MLP neurons of a small language model. Each row is named by its layer, matrix (up: input weights; down: output weights) and neuron, and shows model dimensions 0-191. Each number is 128 + 24 x the weight over its row's rms, rounded and kept within 0 to 255. Numbers have three digits each.
Before each neuron's rows, "fires after" lists the tokens most often just before its 100 highest values on Wikipedia text that the model never trained on.

fires after: "\n", " with", " has", "1"
L11.up558:098084117141069135112167138107099114146130102156165106146114139131141112151137121110173160107153115118129150084126127142130085142155090085095148157111167118111160103102130134114147102125128079133154131156142145146126097082109168129129140171097153102127130121094175121105151138140122120098120101093078128151122137103118125138066119122105111132113187157179143102142111152162120102143144112125121136150144135109149135157064140115069129117110158153141120144107099152146121089106103143138186104151105155152153134145092133142130162136142095097149101121100094152122120121119104128110
L11.down558:142132168144163136142099127125156148160117120129131126114105136074115104130137097133145185132108086147152135155110147150103124115115164129114125098154154114138140099128131148129103114127000128124162134163117109153150143137127150132170127091121133142139134117123143122151134135146128096108159116076118196111116142106086070093158127144133134147171124113114096152141142122134120157131096130127157124090142091134147160138132180112112136160112130125110166112155131106079121101115142155125090152134121147124076122149169147128126120155129128154133150107103122110139124160096152125136

fires after: "5", "0", "7", "2", "8"
L11.up20:151151141144090158139102091097120124153146130122137166146112160141144138161114168122117158122092153119151118138128107153136126151119155086128123114129111102131132140113150186128119137103149149135084127133154119126089087104166107080053148143145142085137138120169111141162149087136137132099066132142141081121091129102132158139132106137123176121127169133121125112114152155128128110133133122096131165115128143170123136131111096166036132102112110166118167127165141136115145137125138112122122131113092148151142111120059141106139109087128135157151134136178123152118139147109129158139
L11.down20:110142115116143176152111098135128100100168131189161107120130095156134141079136130124182139070136163072153060152130112147122151108116175159125126146133143132123118097151148163128129162096099099172114127146146150116113123180117136079133099134162147145102088080221110113118140170136106141104092120135124166109112123109141131115144117099116111108135117127114116159106160144109128144115116113113126119087117123129129164130088120134149169183129089143144134112115123109143140098115137110083134119154103129165157139124129105073092089111150134126157138130145105093108122100146160117111

fires after: " ", " Candidate", " Opponent", " type", "\n"
L9.up360:089109126190155126117130132057090155124142125156118142178114125126120101104135177147154147090122111118157145131108177143126122140128108096111131136179123114129153103129141156095118086148135130118087120076110156152120144101151147142102116116104105133143152076139145142153125105149069103116123152136091151122112152139121164103124137120134133074118131131129168098081114096118146134177140139103140139120128092106131160163148129107102124097134142096146153117158120108130138145189151114118153122114155137132148112135137173154127097157122120160135097095122091149112124139155153104187
L9.down360:124079137117071094138124157154082153116101150104132160130149115153155114145130143141155165142130115149165161101104136121111081151136133158147158117147163140116130134100146085142127140181159111141139125118099149145107142114078104136126097181116103144136117095097104101142147127142131159155148099136100115126114107111133138124158116085144139113142112127116120116153144154102151136101112126115146140106155117132122112091183091140124123153101112106101123079100135154155105082098115155097104101139151181103105115106161117144123128143120127143144101077109103099138140134152207093129

fires after: "\n", " |", ",", ")", " "
L7.up13:098159134121133149110141103134142133076134125180108111074178159088127123132141133150097143081112124148142126088092093149115168141150141093162154134140159121101141125128117146097130116139139099116131118122097148111132165167107165128092153183129140091111162118063147124140149140124125146153087147095140114205113136100137117148132100150140149137092127125101169119117150111153151138132122149136110128194114138103137165162100137140061124168116132126131124137115132138130136193156148100149078126131151117154098110127129141139165141129111099119106160167134126108142146123139081115157
L7.down13:150126107112133133112133136209169134168117162121088103116111093159126160132101139135124113093125114137107125147084140107159131137115136147088081177126173162129091132180132140097162094115160152131112152106177104163108131111087089143136129142105095113133150140153137101125130098118142154152145152172142124100066148137070152154121159122128136134105165133122132140153152115150108135123095099159140112122165112115108067130115152153161144130123123127134116167136135121124129077121137124157096130107149127145139115118119109165127116097128123120098137079136173113122169099146132087111

fires after: "1", "2", " of", "7", "9", "ed"
L9.up595:101127120133086159103125102095128088162142104170115150122136116141134135106116132114107133123147119126146152142135090163147146096112138149128127130132181148107161138102138111122122131146131129151131116174135164117082068158152139143123161146131136135129163134096134113122149141107104119097098125127086087130148144078138131150105116128130150157140199101191127150148156139185111127134144125155188136151111146108149114159070124150037109101117114134126097111122125109128163143092142150105143128128144135151129084119077120150143137134115124096116151159108110175168126156105129144144
L9.down595:149151066149110136148125167152124158104161157123133142136087127158120086137184093132138125153139149085132157168126134139114128088116088120128139124114159133120091165155143094129167122069097136135102137129130111122102177159134148162180132110108156125159140151125139107127161111181133133167168138136121126134080147113112111181090111104161122131118089102112098110153107151167072129119148139117132109104179106133091122102152112094156129146104140149146143116119127141132107076104148161158140084115114156079161120142113113142121105092125106156131127131120118140073161132106150155149

fires after: " ", "2", ",", "1", " votes"
L7.up512:117165150113122126112144116155117161132114094122174130093184131102125110107127137134080079072136144110111125103112121148100154156122160122145131118118123132111173164147129099115137129132127150094138107122070196120118123165111173146110160115127128094126135111133121151124099141059126174160151123131115107169116146095109121133154145131133139163110158124141133159126169116112144135130102170115161142192132150106164142159103137080113090130151102106171119092121144141113149152129150122099125114116074132126120120158119171152122109132104126115108149170147144146135147116146069163132
L7.down512:134156152145151130093101128137191141146095117127125143131094115105112113102104153179115123162128152103111140132139104100159128139152166110124114102174141161134090105111114175122192111128153140157132135092135126136098123148082104079141149153126104143149107087165149151126112099120104135135100138138179138164111120120095125135128187111114145107126130151119123112146161124169162121110129118110096096093134127127089087128099096108152109139154174150163116160162113117126130130171132145139108123110133095160108108120086102162110131081146102138127115111095166119185127136114125076126

fires after: "2", " ", "5", "7"
L9.up855:105169106141094126116121111135117128151146154121186114153159133081106140108146137139111154172155108156155080140141121174146161128162164144180094159136132139109131128133140152128113110098142127131151162127131143107125145162173118132081132088111173108122119105110142126143115120123169143140129150127122142133136148124154115125114107100112157152156177124120114095138087109114125094181122113142151094097115102110108172168119148152031115113140132121119108131155127142116121136109119162123095122128104132182131135130139124145143142068112112132105126110114150151148138184128104151140
L9.down855:127091130141149121146099110113084131103136094175169139101112116163130122098116126161212158087089141137082165116158111159105096134124125132122124145128105134136121130153134095142114110129161100155129120109151154139150159149146109091130132127104050119138133143149097110120167080144086089108135124121128134097122132141128140155112150096091132119103116095161148134099119125129150092164147071137124154128149166151110136122151124156157115107115190146133172124142091125088111119120179123126149145124138150127098124139073138103127121138137138112179116137124123111109113108150136107131

fires after: " the", " a", "1", " "
L10.up7:189148148117096162159181148090115140142105121138132121158098104133125118119113181104108148121105123141113118143148121143125149144161122122150132168116168106113163115087122176146170167148127109109115106118108163118090122103130099095122128167137185122137147088128146129118114123113165131137136128145139130156129137135133119092130159157168162125150162135160119122151121053124180141136154142106108160171111118129129130168137096119092137138114126098122136141166130086110163128129119151150160144122064105132130120086107144139152129126109110120125131105141125123153151153080096128115
L10.down7:159139157141084189130137085126123104113129133102127084118146095102115133130144139102138105084107119127165124118130166121090152155086141136147143093141151129119167147131120108114113110104142147089139136147105132073145141120109147105103121116132166125137139154132079158127147140131145146126109090123104115122123123166156178127123146120095147131133136162153143134127102109129150136128092119127119113129148133156126136142157163074144152131091114122124151157152117149121077135112114123142158158129093125112106133117120154155166094123151153098158134104152132086090133091162137106104

fires after: "\n"
L10.up855:165139120128176073135131139126125138103060134137123115117168137145119103142136106092099171123178135081093083132107113115135116112194166131115107162113129105172155133170125138115157117153144136170131129153141156142140129118134136101129130049111176123143105098127125117142087129118126123185106091097134134143157113153163076038114134116164124125145146127123121120136116083105147119111111101112134127154120119121167142104132144130096125120158120121143082116153090147103146135132083131136130116124116126110101121146134146115114126122127120167097137139107092119109144129173130157125
L10.down855:116121130156115099142143086169099080126109159097135123124115115157107163132130143079120140134135147085139148160083121105167082128124109128110107123146153161144125151128138122126177106123157115156119095096161122110086127108139136071137133107100109177156170137137154137131106130180107104134127108119137138149114108130126109074076127111129112135112127168143121127152158153102147126133080137117058174104139109119159124135127087153141126116115176161122133138129123130120149098119063134160148112104139146130149081124115129096139144106135116132123103159139106119121142170137172122065

fires after: "\n", " |", "---|---|---|---|", " /"
L10.up652:111132134162111168128157175140080143125162148106123085122106146151159123070127134129116097108110128081178169093112116148127142156121167165123127110113135133121120144152153147130116120099147124129132143125095150130134110116086161168103126139125116113118113152142128193135135154132148093138090102121110092109165123114139140095117130128126152116160128112104186078120120132142132084079138166133095114108139091115133176119164151123064109156129141102133156138143126105139141098119122109116112137132190118146168118134138107131116135142129108130207136138130146136109126131131126112097
L10.down652:089144122120145058119110140150161114157116182150163108124177124148111154157143136112117094124121098195088102113135109143162132100139104139161099138168135146098101151117171113135164119135126131087126144161141126120107079094144125170155142152107105130111138148118122096160107118139130118168155142155107144122124136154123121147129147145125108139138173110114161127141117119118135088120116076109099103135138133148165091149149102147127100132140084142154193129155152120100140141129168148113150131071105106094103135101103138142079123106135106149124115100154079107128112113095143168178

fires after: "1", "2", " ", "3", " to", "4"
L9.up413:138158108147115081165149163125119107137099126148118125155142147087133104095135164078114121085129150111103109144139110142138104126162125113144146159113152115130169129110076125133127137118130091096122105130098144140124112130102157113138097153110160122134156163119130171113085110121105133139066135136131151153139130126129101155172170128173131137157191153133111142115112124113143108102125125138105128153132109101159095145157114106130117112102153101160131106184122152170158145082129128128148162067099137142146149221138146163113143116098105090196126134133117131119161128147126124082
L9.down413:138143157104121122153132135172119123115150122091118108111098149074128138159146078115100144146133122127129153127126144128112125148123164119108125113137146126130177129101119099110135118156152119076157149130118111104166129116162161112106130141115150111123087123122114193125100116163133097191159125163118140142140094143135122116148133127107151157135103107160115070098137134141127076155093186093140107116119105105148143162122103125120087076125113127157127126136149126172110104103128142120138141109174146121118108181122114122146144118170145097149114169112118111126129129144068151140

fires after: " "
L7.up134:155098117156135141146134148116114136110126153119100189178152082130115117121052157138131128130092119141134110146073156157134138144128127138142168124138086123170125094130124130093143121151144111120115082117105134139086133103128097113103135132113143124136090129148109157144136179097119128072161135103143123172134148114125107091125135083152151122125162145126097114133136112101140136133157157144112109154143102171142109120094120082124074123123164132145162104108137124165139139134115165138116129126151121107123175115132127124137119126160107088144111152110144156130097106201129133134
L7.down134:081131112173102123169132109141098095096126124161133155153146149169118187115157140126087151157120126127117109157147140121132152161113119173156164143099124128148124161092120162139128140117149090139116120114137151153114087082095104076126132116120166157109123116135105134134115106067107140123111124094184158173129136072128107142100147112158084169146129131136134113116205112140133135103127144139127184110124127121156091117118117136115125128116104131112123089117140106120079148133133140158106152159164139116094145088128127118111148134155128187099135108130118116108140161140126107150

fires after: " ", "0", "6", "8", "7"
L7.up781:109152101120113125134153080120112119150093129119219170151134097141124105109134132133146188110073123148099112096073083136107133126170178118179152124110112116169187119142126146111130107104145165115139128085148101117142113158126135167104139131121145142141120121113115133132146136152104165125143138136150133164124136131157128112137123114150124138134138150162159100086136096122175135149167154098144124151130095141143123165193103089124089117111172124131134127116151104138128138095092129129146092102078140160130095128108165123114126133089159108150129141131147130150103111112127098142
L7.down781:155109147117132120125148131092116117133149127169165140155162118080130136104116112135082135135125134152125107170071124132097142081175169167144163127104094161094099134094117142163145182151154135133145158125114148148105097133082123128131128147137144117158170091137146130135149123143098146126141074161120162112140103160131129133101136123110105166097119130131103133147124162154107118066179151115109161119135105090149145090133102128095095141123122129112136123139141143088160129111090110150107098133080114141149110131099128133148149114167123076133143141115092126107174124107153127139

fires after: "\n", ")", " He", " /", "Gls"
L10.up539:115179137128127110130110109114117177130087143136149070175091116143163143139098123095115124141116126128156124154119142157119177156151149143152081149101129153099099170133127141100089127079146132131146103112144142131121129106137128181102119132137145110167163119161173134114084126125174121143118088118133121116126110063116092107134104150106162127101154125153144115094112125137112098097112157124137146118116118109144149166115104166102109137153089098125135147142118112123159138125122108111119163114088138129122134145113096137127137118122132099129139069134127129123116092157093172126
L10.down539:094107080128109134091093087134067149146161153155182144118111148178101126141093160104131120149143130129095130129196133131153116112135133106138112132103107132097120108136111105168177155128128143147122146188139167127158075141115115097133123158125078097108130099173136141128120095126128080132124109161123139117115107140108129118109113144141139156168136144112128138077180135127141121152149133145133124093125172100095142110095148118143165097085147161091134102117112161148161172134137160092115138147087127095158114126149124126165096103133104096159118145127091115135106110128141136145

fires after: " (", " Or", " or", " to", "s", " "
L10.up204:121106113168126152141115141142109116141117152133151143116138106128112135134145137122073179107082102120136132169122108085145169156191095150138118123113127123098084150075082126119103118150145106110136145106125092115116110130126131134133119131099095083116093124120154154151132126120077132142125126128162121136133144146134110130170145113113149119141131147147173101121127085154123127165156108085108153122146135143124110117113141147112091138156139126156111162166155108193170123139162079102111099113152129160158151119145067141150168152141093153135085153138119145138104099138096149100
L10.down204:145134130113137152165140126145140085131135088117133147121116127106119203108143114152099158133097123138129062139095144095164126144102154116131151080076117110110134151069149119171132146154133119123181172145133107131143104146109150115112124097110108139111139158107108125148141123139131089145125114143150141092167104172124160105136142114132131114147100136129120090162118111121159164106142112096133144111105110134159134098163119162098110139115172136135111127108119125144124131145124098063089178151170140148078105091140136167113118173116165166074136124114137151164109137106115141126

fires after: "|", "-", " comp", " Ref", "cer", " contribut"
L7.up930:156146157130147147161120190154155122109118136150090109135158115125113120126121119127111185108115103126087125158091116118141157119125088151121114142105146156104123132133178132137133129095134095101122157117098129113126094100124110122126130103128120121152152103139147148151147136187129077115154112112096129163167177146134117129115100120165095139130114155135113110108130105088126120114145142131122114134128119130074131152139090115104121133109151140153100076119195109134111178114124112132091127150124116136111093127081119136148151135116131128131154114075118107154136108154113179137
L7.down930:112134105122154133126095065070128086105105087164160138141160171123133109193153136091117110117115149131123131117156135115145110101065106096108143128056134156106121107172139166125136153131124115147144109125108087119141116118132151136149094152145175140117147127123160122116151116122114116162121126115129129128180109118134085115111141136111180127106150132156117172144133092102144137120126118145143080144132148161165125145125119161143123115132105123121163143151087162129168135087140124149146128137148115108131160109133110097117147099118146125147091142132111137166086104104150119120

fires after: " ", "s", "-"
L10.up558:083120090171104094154153112119133133113117146145135121175126136102133118118134174084170162144162146109139135125131139133144109136174106061149122139179124090144138126142088090122150105134133123125143143116100102153125142118136124112116092139127129124106130096098161121164117119111108135115143115122090137144140147113141124120159136107122141140122141154172159130112155086144120106104132116136113145169156083139137171134138139101147113100145103130165132135164137099174148121123125097131113153119131188153148166172134105157140111141147092120114103161126105149107140134184094115146
L10.down558:135175137127135140122168139096138149085151169097171160133141162111111114160127121080105096104079106125127145145131100106084168142103121130135104131108125139156141141129159137117152095111122116115111153153175136126139172095130098092129170102136108112125100130185133092122135080174110155158118084096150162122127090123138134163117094126168131156131130088091111146131139085141124116062104134119097145106164140110142115134116169106142133140159135117143117141162116132150112136090179099119117094117110139147112146123147129138129127110176124114134052153155113141118176124120141112145

fires after: "-", "|", " Preced", "C", "6"
L9.up22:131125102093178135144119148120105097113095112147126118107168149130099119131146084157132180099143117122122136117097125158108116146124142113147153173150130141126157141165133087128114110136182084116130143143151139143144145142154099128111079095119137154146126119148134121140134169166102101151127119159129112152137109127141163139130093108120140120112125164150124131138169079073156138136125151111136110149135106157128141136124111107086154154132113036160098154120114103127108167145112136117151124127147119134090106134114163114128152119127148125126148136080110156143105115139125113129
L9.down22:097091123168108129108155148136107129144122127138181106144112126136150088148111125082108140083131097123132161084106137140157131137050119111155156130145141173074137125135126095110141119112131102139097119121120178150150079129140144097149146098119120147135134130088158087117131131131131120114070129112120113136119137117119121139081114124179119136149190147121169102136145121150180147132122107136095162137111111145118153123112119119114128087089125146152165110167083115117142144108118132156118123127116135121132158139168148176143155141156159107144125119110092089135108152142107137157

fires after: " ", " to", ","
L10.up27:137099132131130092172146175126145110136128153109125140131089143110138102144130160084146168080117169145088094122164110111134115112136109057116152158143156109151120147108051124120130133123154155115139107132157119118101095089127130118106103165138118180163156172110148159140160177154141118153105121155140150132172135142151118120146113131095131102109126123100131121087117083096165095120125097131100091187141132167131140122138131143136122117100131131113151145147116128123105123146103096102127138095108118185147158151090087154153183130152125128140084123094135103131179127079080096106
L10.down27:121109174114140096123122140112065111081138111110155097140139158163139107110131121145124112153137112096131137136127132194088141132148158104148170087090151131078159128126160131124115120124150137126152127147153149072187121097130123151142125146122088143110185144109088128116132143122120133142166110062110127157146131128157117132119144141124108189092122128156117140120160126117119117098135109115137145142090109128163131153131135167114095111103136133114132133120116117127125153123113099100090135170088152115126154176136151144119127119179084124130131130135175137124111122131114115136

fires after: "\n", "-", "|", "==="
L9.up514:092128110123139130165118121108118105126089144141115097120185136107136138128152169113156121115116121117120122167123123144169112130155157138153083128141106146090123143146130133124135137123133105176148115133144122110127134105153130156101092098106127150162142099127146154117097135118164128143141101109133161126146153148151137095154114087168136121103135119184126069153138115102181107146124089114117147142121136129103177144090138090055143121119144090137147141129117159134186167166119118130142111129091117113128128131132113127127137089132104103161103088126117146101148140131071133108
L9.down514:090162114097120133113122086150135105130122113129150147128184102106137143159121101136163114160179148118161121156094133186116146141153112135130108133141139134101095139155156101109143135106119123117114127149138101112073134121052107144123124112145125119189148103149156132179116087142124119167122101161143152112134160088148119101153103092110160173080089134162181117161096106150143148132129148155086113131135175127121136100145125136115104135108143104114146117135138171120135102142133124169125132093119096105150103136159155111153160113118085129123163136137049086145142120132094105126

fires after: "\n", "0", "---|---|---|---|"
L9.up602:099162135138138105149133145133118118089075140148181090123139121139163121140115121056109180152162158118122111136141120127130117143169148137138085165133097153137131147149119137147160138120147107142153133118133153120126119105131157153098071101125164130129150094129118115112055118120123098129119095083124155142147129124169101131097132139155122102105171128141116102111149064097168108116139108114097138126124137117143136120095130146088131102163100163138143116151149156094180153129090156111142134095115104115108101118123111118128170111073100119077120137123114121097123142137124122106
L9.down602:156122133128145110117111142157137094117109183087141132129158070149142111171161132095146120149150142095103115132122114120148078160118136132111129149100132145143130134134129100118168134158162156135080137136135107149126158145147172110134119083094135139140128104147121118123105176107116115127129147127141135142124101142109098076121099085140119101109151131145133096151143119148169147129118135068094119142146107160193145119124097126178187149117165119116107112132108162094111084121085147168115119136168113080127096093134137081133104130159120102125140121126111080104104135132180123086

fires after: " |", "|", " the", "7", "rush", "2"
L7.up818:082156139123119109165170081163141130142121131130146109116148123131114123101129159107100122150103132126160102155064112117106149115171110135146135139142085097118116120158129098123122125101131126089108139124071184126138119152134154090140126137126165086123089157109165164136124136179150095123086139126165128167162148136133089102141129154149128120136157169140112115169120122101134141107122129087186121160147084135145120140119163158106117156124113137078082124149149136122177148113133171125095164118085146163142110118122168116120131070089122157108121169141145115132161182100080122103
L7.down818:136098123101176103140146172072144147082145127125136116135104145139133136107106137114102124109147137124096136133155127101182132121138126133131133137106144135143151120124126159076107164095144104143112106152143124113137112092126130102102158151102147130108127120122132143130075109140136140108175080144130093125143063163141147154143151102133130161121106127129132119131145114134140117051125129107100111099072168141146116110100128127138129089112112151158177158114129134073085156173170077109170133127114112137123108162110121106158108156084134126161140147096080135111135099112107131106

fires after: "s", " to", "es", "k"
L10.up932:151099116111100155123151128119147093146133123118142098127156132107136151103132153114115153120119115110161108132122142120145113155118177115127114104083144119118156145118115135134129155119122125099097128094079145123090117110143173117119102123119128105130104148081170156086106190135142116088130114131157117155101122120177075097163141106125174131158117145104189132184108146133155083110131100091132114083152080116160129144101106121128114115141149129112131156169141113164129129140084162107126124120119118140128114134094110124158159183125128097141131141149121120110123173121099125079
L10.down932:197151171088151129107140136151116089137124149127100114209121131104146089120118119160133090149088086143087103161139132154142133111112153139138173107125118138111131162100124156128138123145107118098155098180114119135158127141124134108135143112131123107138146169116175136128146146153111130171117098095096145151126118128180132153119122144106147102096108140115106102182112129144116121110168136151100145126093154116133138077140106114159136127124141145091112115134137120134108124101134129133129106131149123075106133169121165130131099129103103126105161114100140167145105107135133110158

fires after: " ", "\n"
L9.up61:101118077173127095130186135128100120118120127146186116128147139172125135104128150122124140116163113154139142123092108151131099146179148114151088141125130131153175142108106120089132114111133108090113105157129165101143135109166174125097097129102157125121128135100107095121134174134145079144122106143130185141098115155157087112118126129173145114134132104129106124104136083118187115133115112097086145149112103128114156106133138141072110133156128131170124123133125116141146171151140150120161122143117111119098149105138136094105148097084122115142123116090118117115129145127132128135
L9.down61:103125170088174129127130080101129126117107117136123138127130120149144124125144127149167135116154169076181086129125163091142148138116102100146119131132112174114105125141094121150131135128113067139150087146117098153136151140136113143186118168099167101144119127127117134118144103122081127139156086132131101126073120144122134122147131129109129118108176157100130115140126170148162130101102130156124160144105140144176152158132102158156125112094137130115110111121119145091165088130136109159094128141109136106099114150137149141111115114112135160106171122139120136148152136140136106122

fires after: "\n", " and", "-"
L7.up258:129115104166107126123092160107096107095117134171109130126119124188137102146143142114155148087124130120110115116131135133160171106164112104135113124107098088148156151171101144133109105110131127150161106147135174116134095091146152160122105149097176147089164134097124114100151095106157114117102138131124129145123122113115072147110113145187098149164154134166132117118155077133167103117145124087128152164114151116112158109100130134084149055136134161111153109130143153099174160133125115116143141077111133113114148122093129109129122121101136135142117121102113150119082115141097146112
L7.down258:140146142141172161099114130175138069104120123151141111117145145131122101130153116140108128138113131135151155106096148117082111169116117094145179099130122157144128127100148135146136119104062116102115118090127100134132123125118081150164122083087156117176072116123136136112147193160127122159170115100120117121125152146146114114128121140116151209121142113113130118166150183138103167138122122128110180112181121131113145124146146123115107175106129140136102113093110140127121098143132117123132095137117131080174111113185106125104106136119157144108142162144107137115152099122124088111

fires after: " ", "\n"
L10.up247:097119113160141157155122148126090156092123165148118148137126133137132094120143197092141151102131100139135132147122100133104135163122188111134152117149116081136179111128123158060127103146143144128139123090162107128114140133093143148090127147129117138113150116120140159145146125090113114123124087090164129138118115139109124113144112092195145129130142123116187084109105103142196160138119140136124147150124104154155094124140078067115132101118136113146194082116087106183132124146113120066132132085084094142117136152142138137161087128143111070118139125112141128108123115174110119130
L10.down247:131090177116104090132174152130174116105141147160156136180128131126122138098159133122119133165130135080132121124149126104147133120118155113148117174106119131169111110085171138123135133108128138125147174113148128147120143144139090154137167128173109152128107139156120090145096158109105155133102159111104121080082152111152075124139084082108091130135120154134131118158180135157133125080125095113150164136120145086145162094114129132129120144136180127138159129135093167126146106096105103136085123138098137097116094093146138120129135125136113146095112097109101124106106145115123113110

fires after: "0", "2", "1", "7", "9", ","
L4.up1004:111145146134129144145153102123110134115120123143102187145144148130101129142125113126146157110102125135123079108142126165163137126125126114114134160148119054124124136122141143138108115159130142101119149133088095179073126099138108137076128179125091100159139125105176127126145113074141118107111149122129134155117132088124177162076126174093127108135162143124124118113114152138142106163156143143147084169126135160100132131172134137041156123104116121113143140163145107098139150162150108116122152133164150087105113110066158159180146150100141156112118108091130144104131162146119166155
L4.down1004:144107104106145136134152114129129148149129145148100121128149160150091133132140138181156110146092094087128118106137112120145126120150123169124164140134197165130100116074140139178154121147130117128154178121075098151095139132156135094124142109137120131163131138125128137118139115169108096095102139167118135137133132151137126162085130075120127143161106133137093147172125132120128179145103159119142117126137119119105138109159127126112136127137149131142133187113091134110093132140110102163092138144157140114089081113133146159138154152111127177114114136115134126142152117148144143096

fires after: "-", "\n", "|", "==", " ", "C"
L7.up909:097157101139182097107128143120109161092087107149130127164142118155131131085113158125163156079155133099161116108077107143135146144150124110185145127138121118075156127109146124082108135126158092126147080124130066134126098130157148149110116162138132114143139094104152120124121124156130152121137127103076142124145104138172137142139137145167150143128120125131163096135116089125138145095103142119142143137131097132113112191126109096114121161127108111106133104125125124118121172126136132133135121129133117128144095192105152094132145171122141095113144139122073096134116087134104117160
L7.down909:110104116143123154122113100104112099135142095149143112139126167119146140095137122121057110140101132174152100131168098160147132098128126106126136157138151091120122135161118118167140144126137131146134151095090158135134128119112081161086111146138136133148111147147139152113105136092163141073150099137130159118128126111125145097145139125090166070159141160159148085096127102158098095124189146140133128167117129144131108143103098123135135122119155147108112125164043157180160130109125137103174126138068120124110141135107182157124122136095121109167106131122118160127107140139114131128

fires after: "1", ".", "2", "4", "3", "6"
L9.up922:135158126140084129159111112123175101161126114128144132096123152133130107171123116124150174122112129124135098100152111114110152072134134128171154124121113124149136156116143109136116120165136162138157136153117109137124069145127135107079150125132112122141133108157137092136152120111122143069119120112108122143100137116122105119113092134121101136153133135152135088174109162147129091094159132162129101083116098153081156141162119127082151098103093135127099155131154141121176162093145189133160156118114186119134102108072139139168144150114150156146126112112128179154120154125119114151
L9.down922:126160156105115132116152096107128138147133121139098154094197168152123149147135107148143085129109100135154133131072159130100130107116063117120124149117131167146140103092129108124102129164102109113100114099108106149102137123158135101149167108166146129165109120142126108092139152143160093126144165106133148120124141188146108139127143121133141144122115173097110099193126120118108153095102141142102101138130142091155138135100147112146140156136134137136081108136157151124150130110175083157144079105159146119114169122106172150104089107089102159113118125147135152121105130096145088182

fires after: "s", "ers", "es"
L7.up152:092091088116121151113154105120151189147112112122136150170151166141113100105131122128139145141161125095152159076128117116143133170130106127131121141150145114145145113121121089119129162132132153116139124115120135091115095116146179153135099135122094114127132130133153146112133169116144102147111109135104143169111142128147093165148124120151095089176113125171144143149091126151174106148086078130122079147128108126131111141106136110090115101158126154111123119112144098185155144177106141129105142120104125151098117088121161137139147166102136083126123115126160174155141105130123160143
L7.down152:143132102125123130086131099109119126138111086141123099129144101128135119119149178127131124139104133186096134158123097117114132102120129106117142145095122110103126123157149118138125092122117119097127133118134168140165126144127102099133140110125129145112152151119134098115122136142127106128106137140128162123156138115091150122163127156175143132118115108122130141120210136169096159095130158128136153109145143120171156137167140176144153120108109115111080113162130123087182116099141125128148123124132083091164116167139134100115106142095123094117098139121114099130122134094172142151

fires after: "8", "3", "0", "5", "9"
L10.up454:116154128110127150130109094107135153097099143155133141111086142127135121138143126126139152143117120107127125092123121149082152109146155124169157124154132154099120096151191166073112142112150084170109125135185086201098054157127112116133146121126112068153129137137117102130153135086105123136099138086148113131098144131146109121124099139151141156111156135104101154174168157173122118124176117135121139124129133115134132117125127134062121117139130148091094139117158151127124173069172142110134116146115121134140135102136169154141118093122130138111141152126120150139128111084145144140
L10.down454:132117107110101082123073127142123177123124149116080123132130123167135110083208128150116129157138127124143145107109164101099144167172156128150123092109155166130159141153118135111122140102118114149109165132161109115166140151105158134211125142108114123088115160137109102158148142147168133108139122146134103129118117175120153113124083145152103145098109144132091150141149120129098123094108102137134136128167127106152124137131135090146153140138139116086095127087188124118143106087149110117124133155117121132154150135154120137084109120167108092106144109147118175167142129087168146106

fires after: "0", "9", "1", "2", "3", "7"
L11.up833:183161152111124146120127102090144103119130150119147136137114160079159129144129136110105162134095159128103117118115105106113130133118171130158129125173097120129132130127145165108100149124149145131112135150157095168105061145162107107072166159120133092109103123156135136135128118087123125145069132106122076137085148113143134113127119125119144147111169119122107105142133156169150097143157122161137177142121114141099125154144104182061140165126112111094100149144137141125124172094141176128146121129143146144088117127078103105144119086106157127102147155144111135112119147112129133115
L11.down833:130098103133183123122117122106133117111119127161147130134113086142130132071127119173178123087139142089163157128134155128122094089135143104164154166163140142112104158160142127105143114111098106112146135112154123135104118184136148127154118123142162132149104151153127143145148117135143082135144098123145120111115149123090124142133138062129109117106098156154108147123164178140125105140123099136199125121143151140130122111134154158162142131118113128161093142093158089143112141115139084114148132114114073109140104121128140136146102111105150128130096178130104099076123105136153149093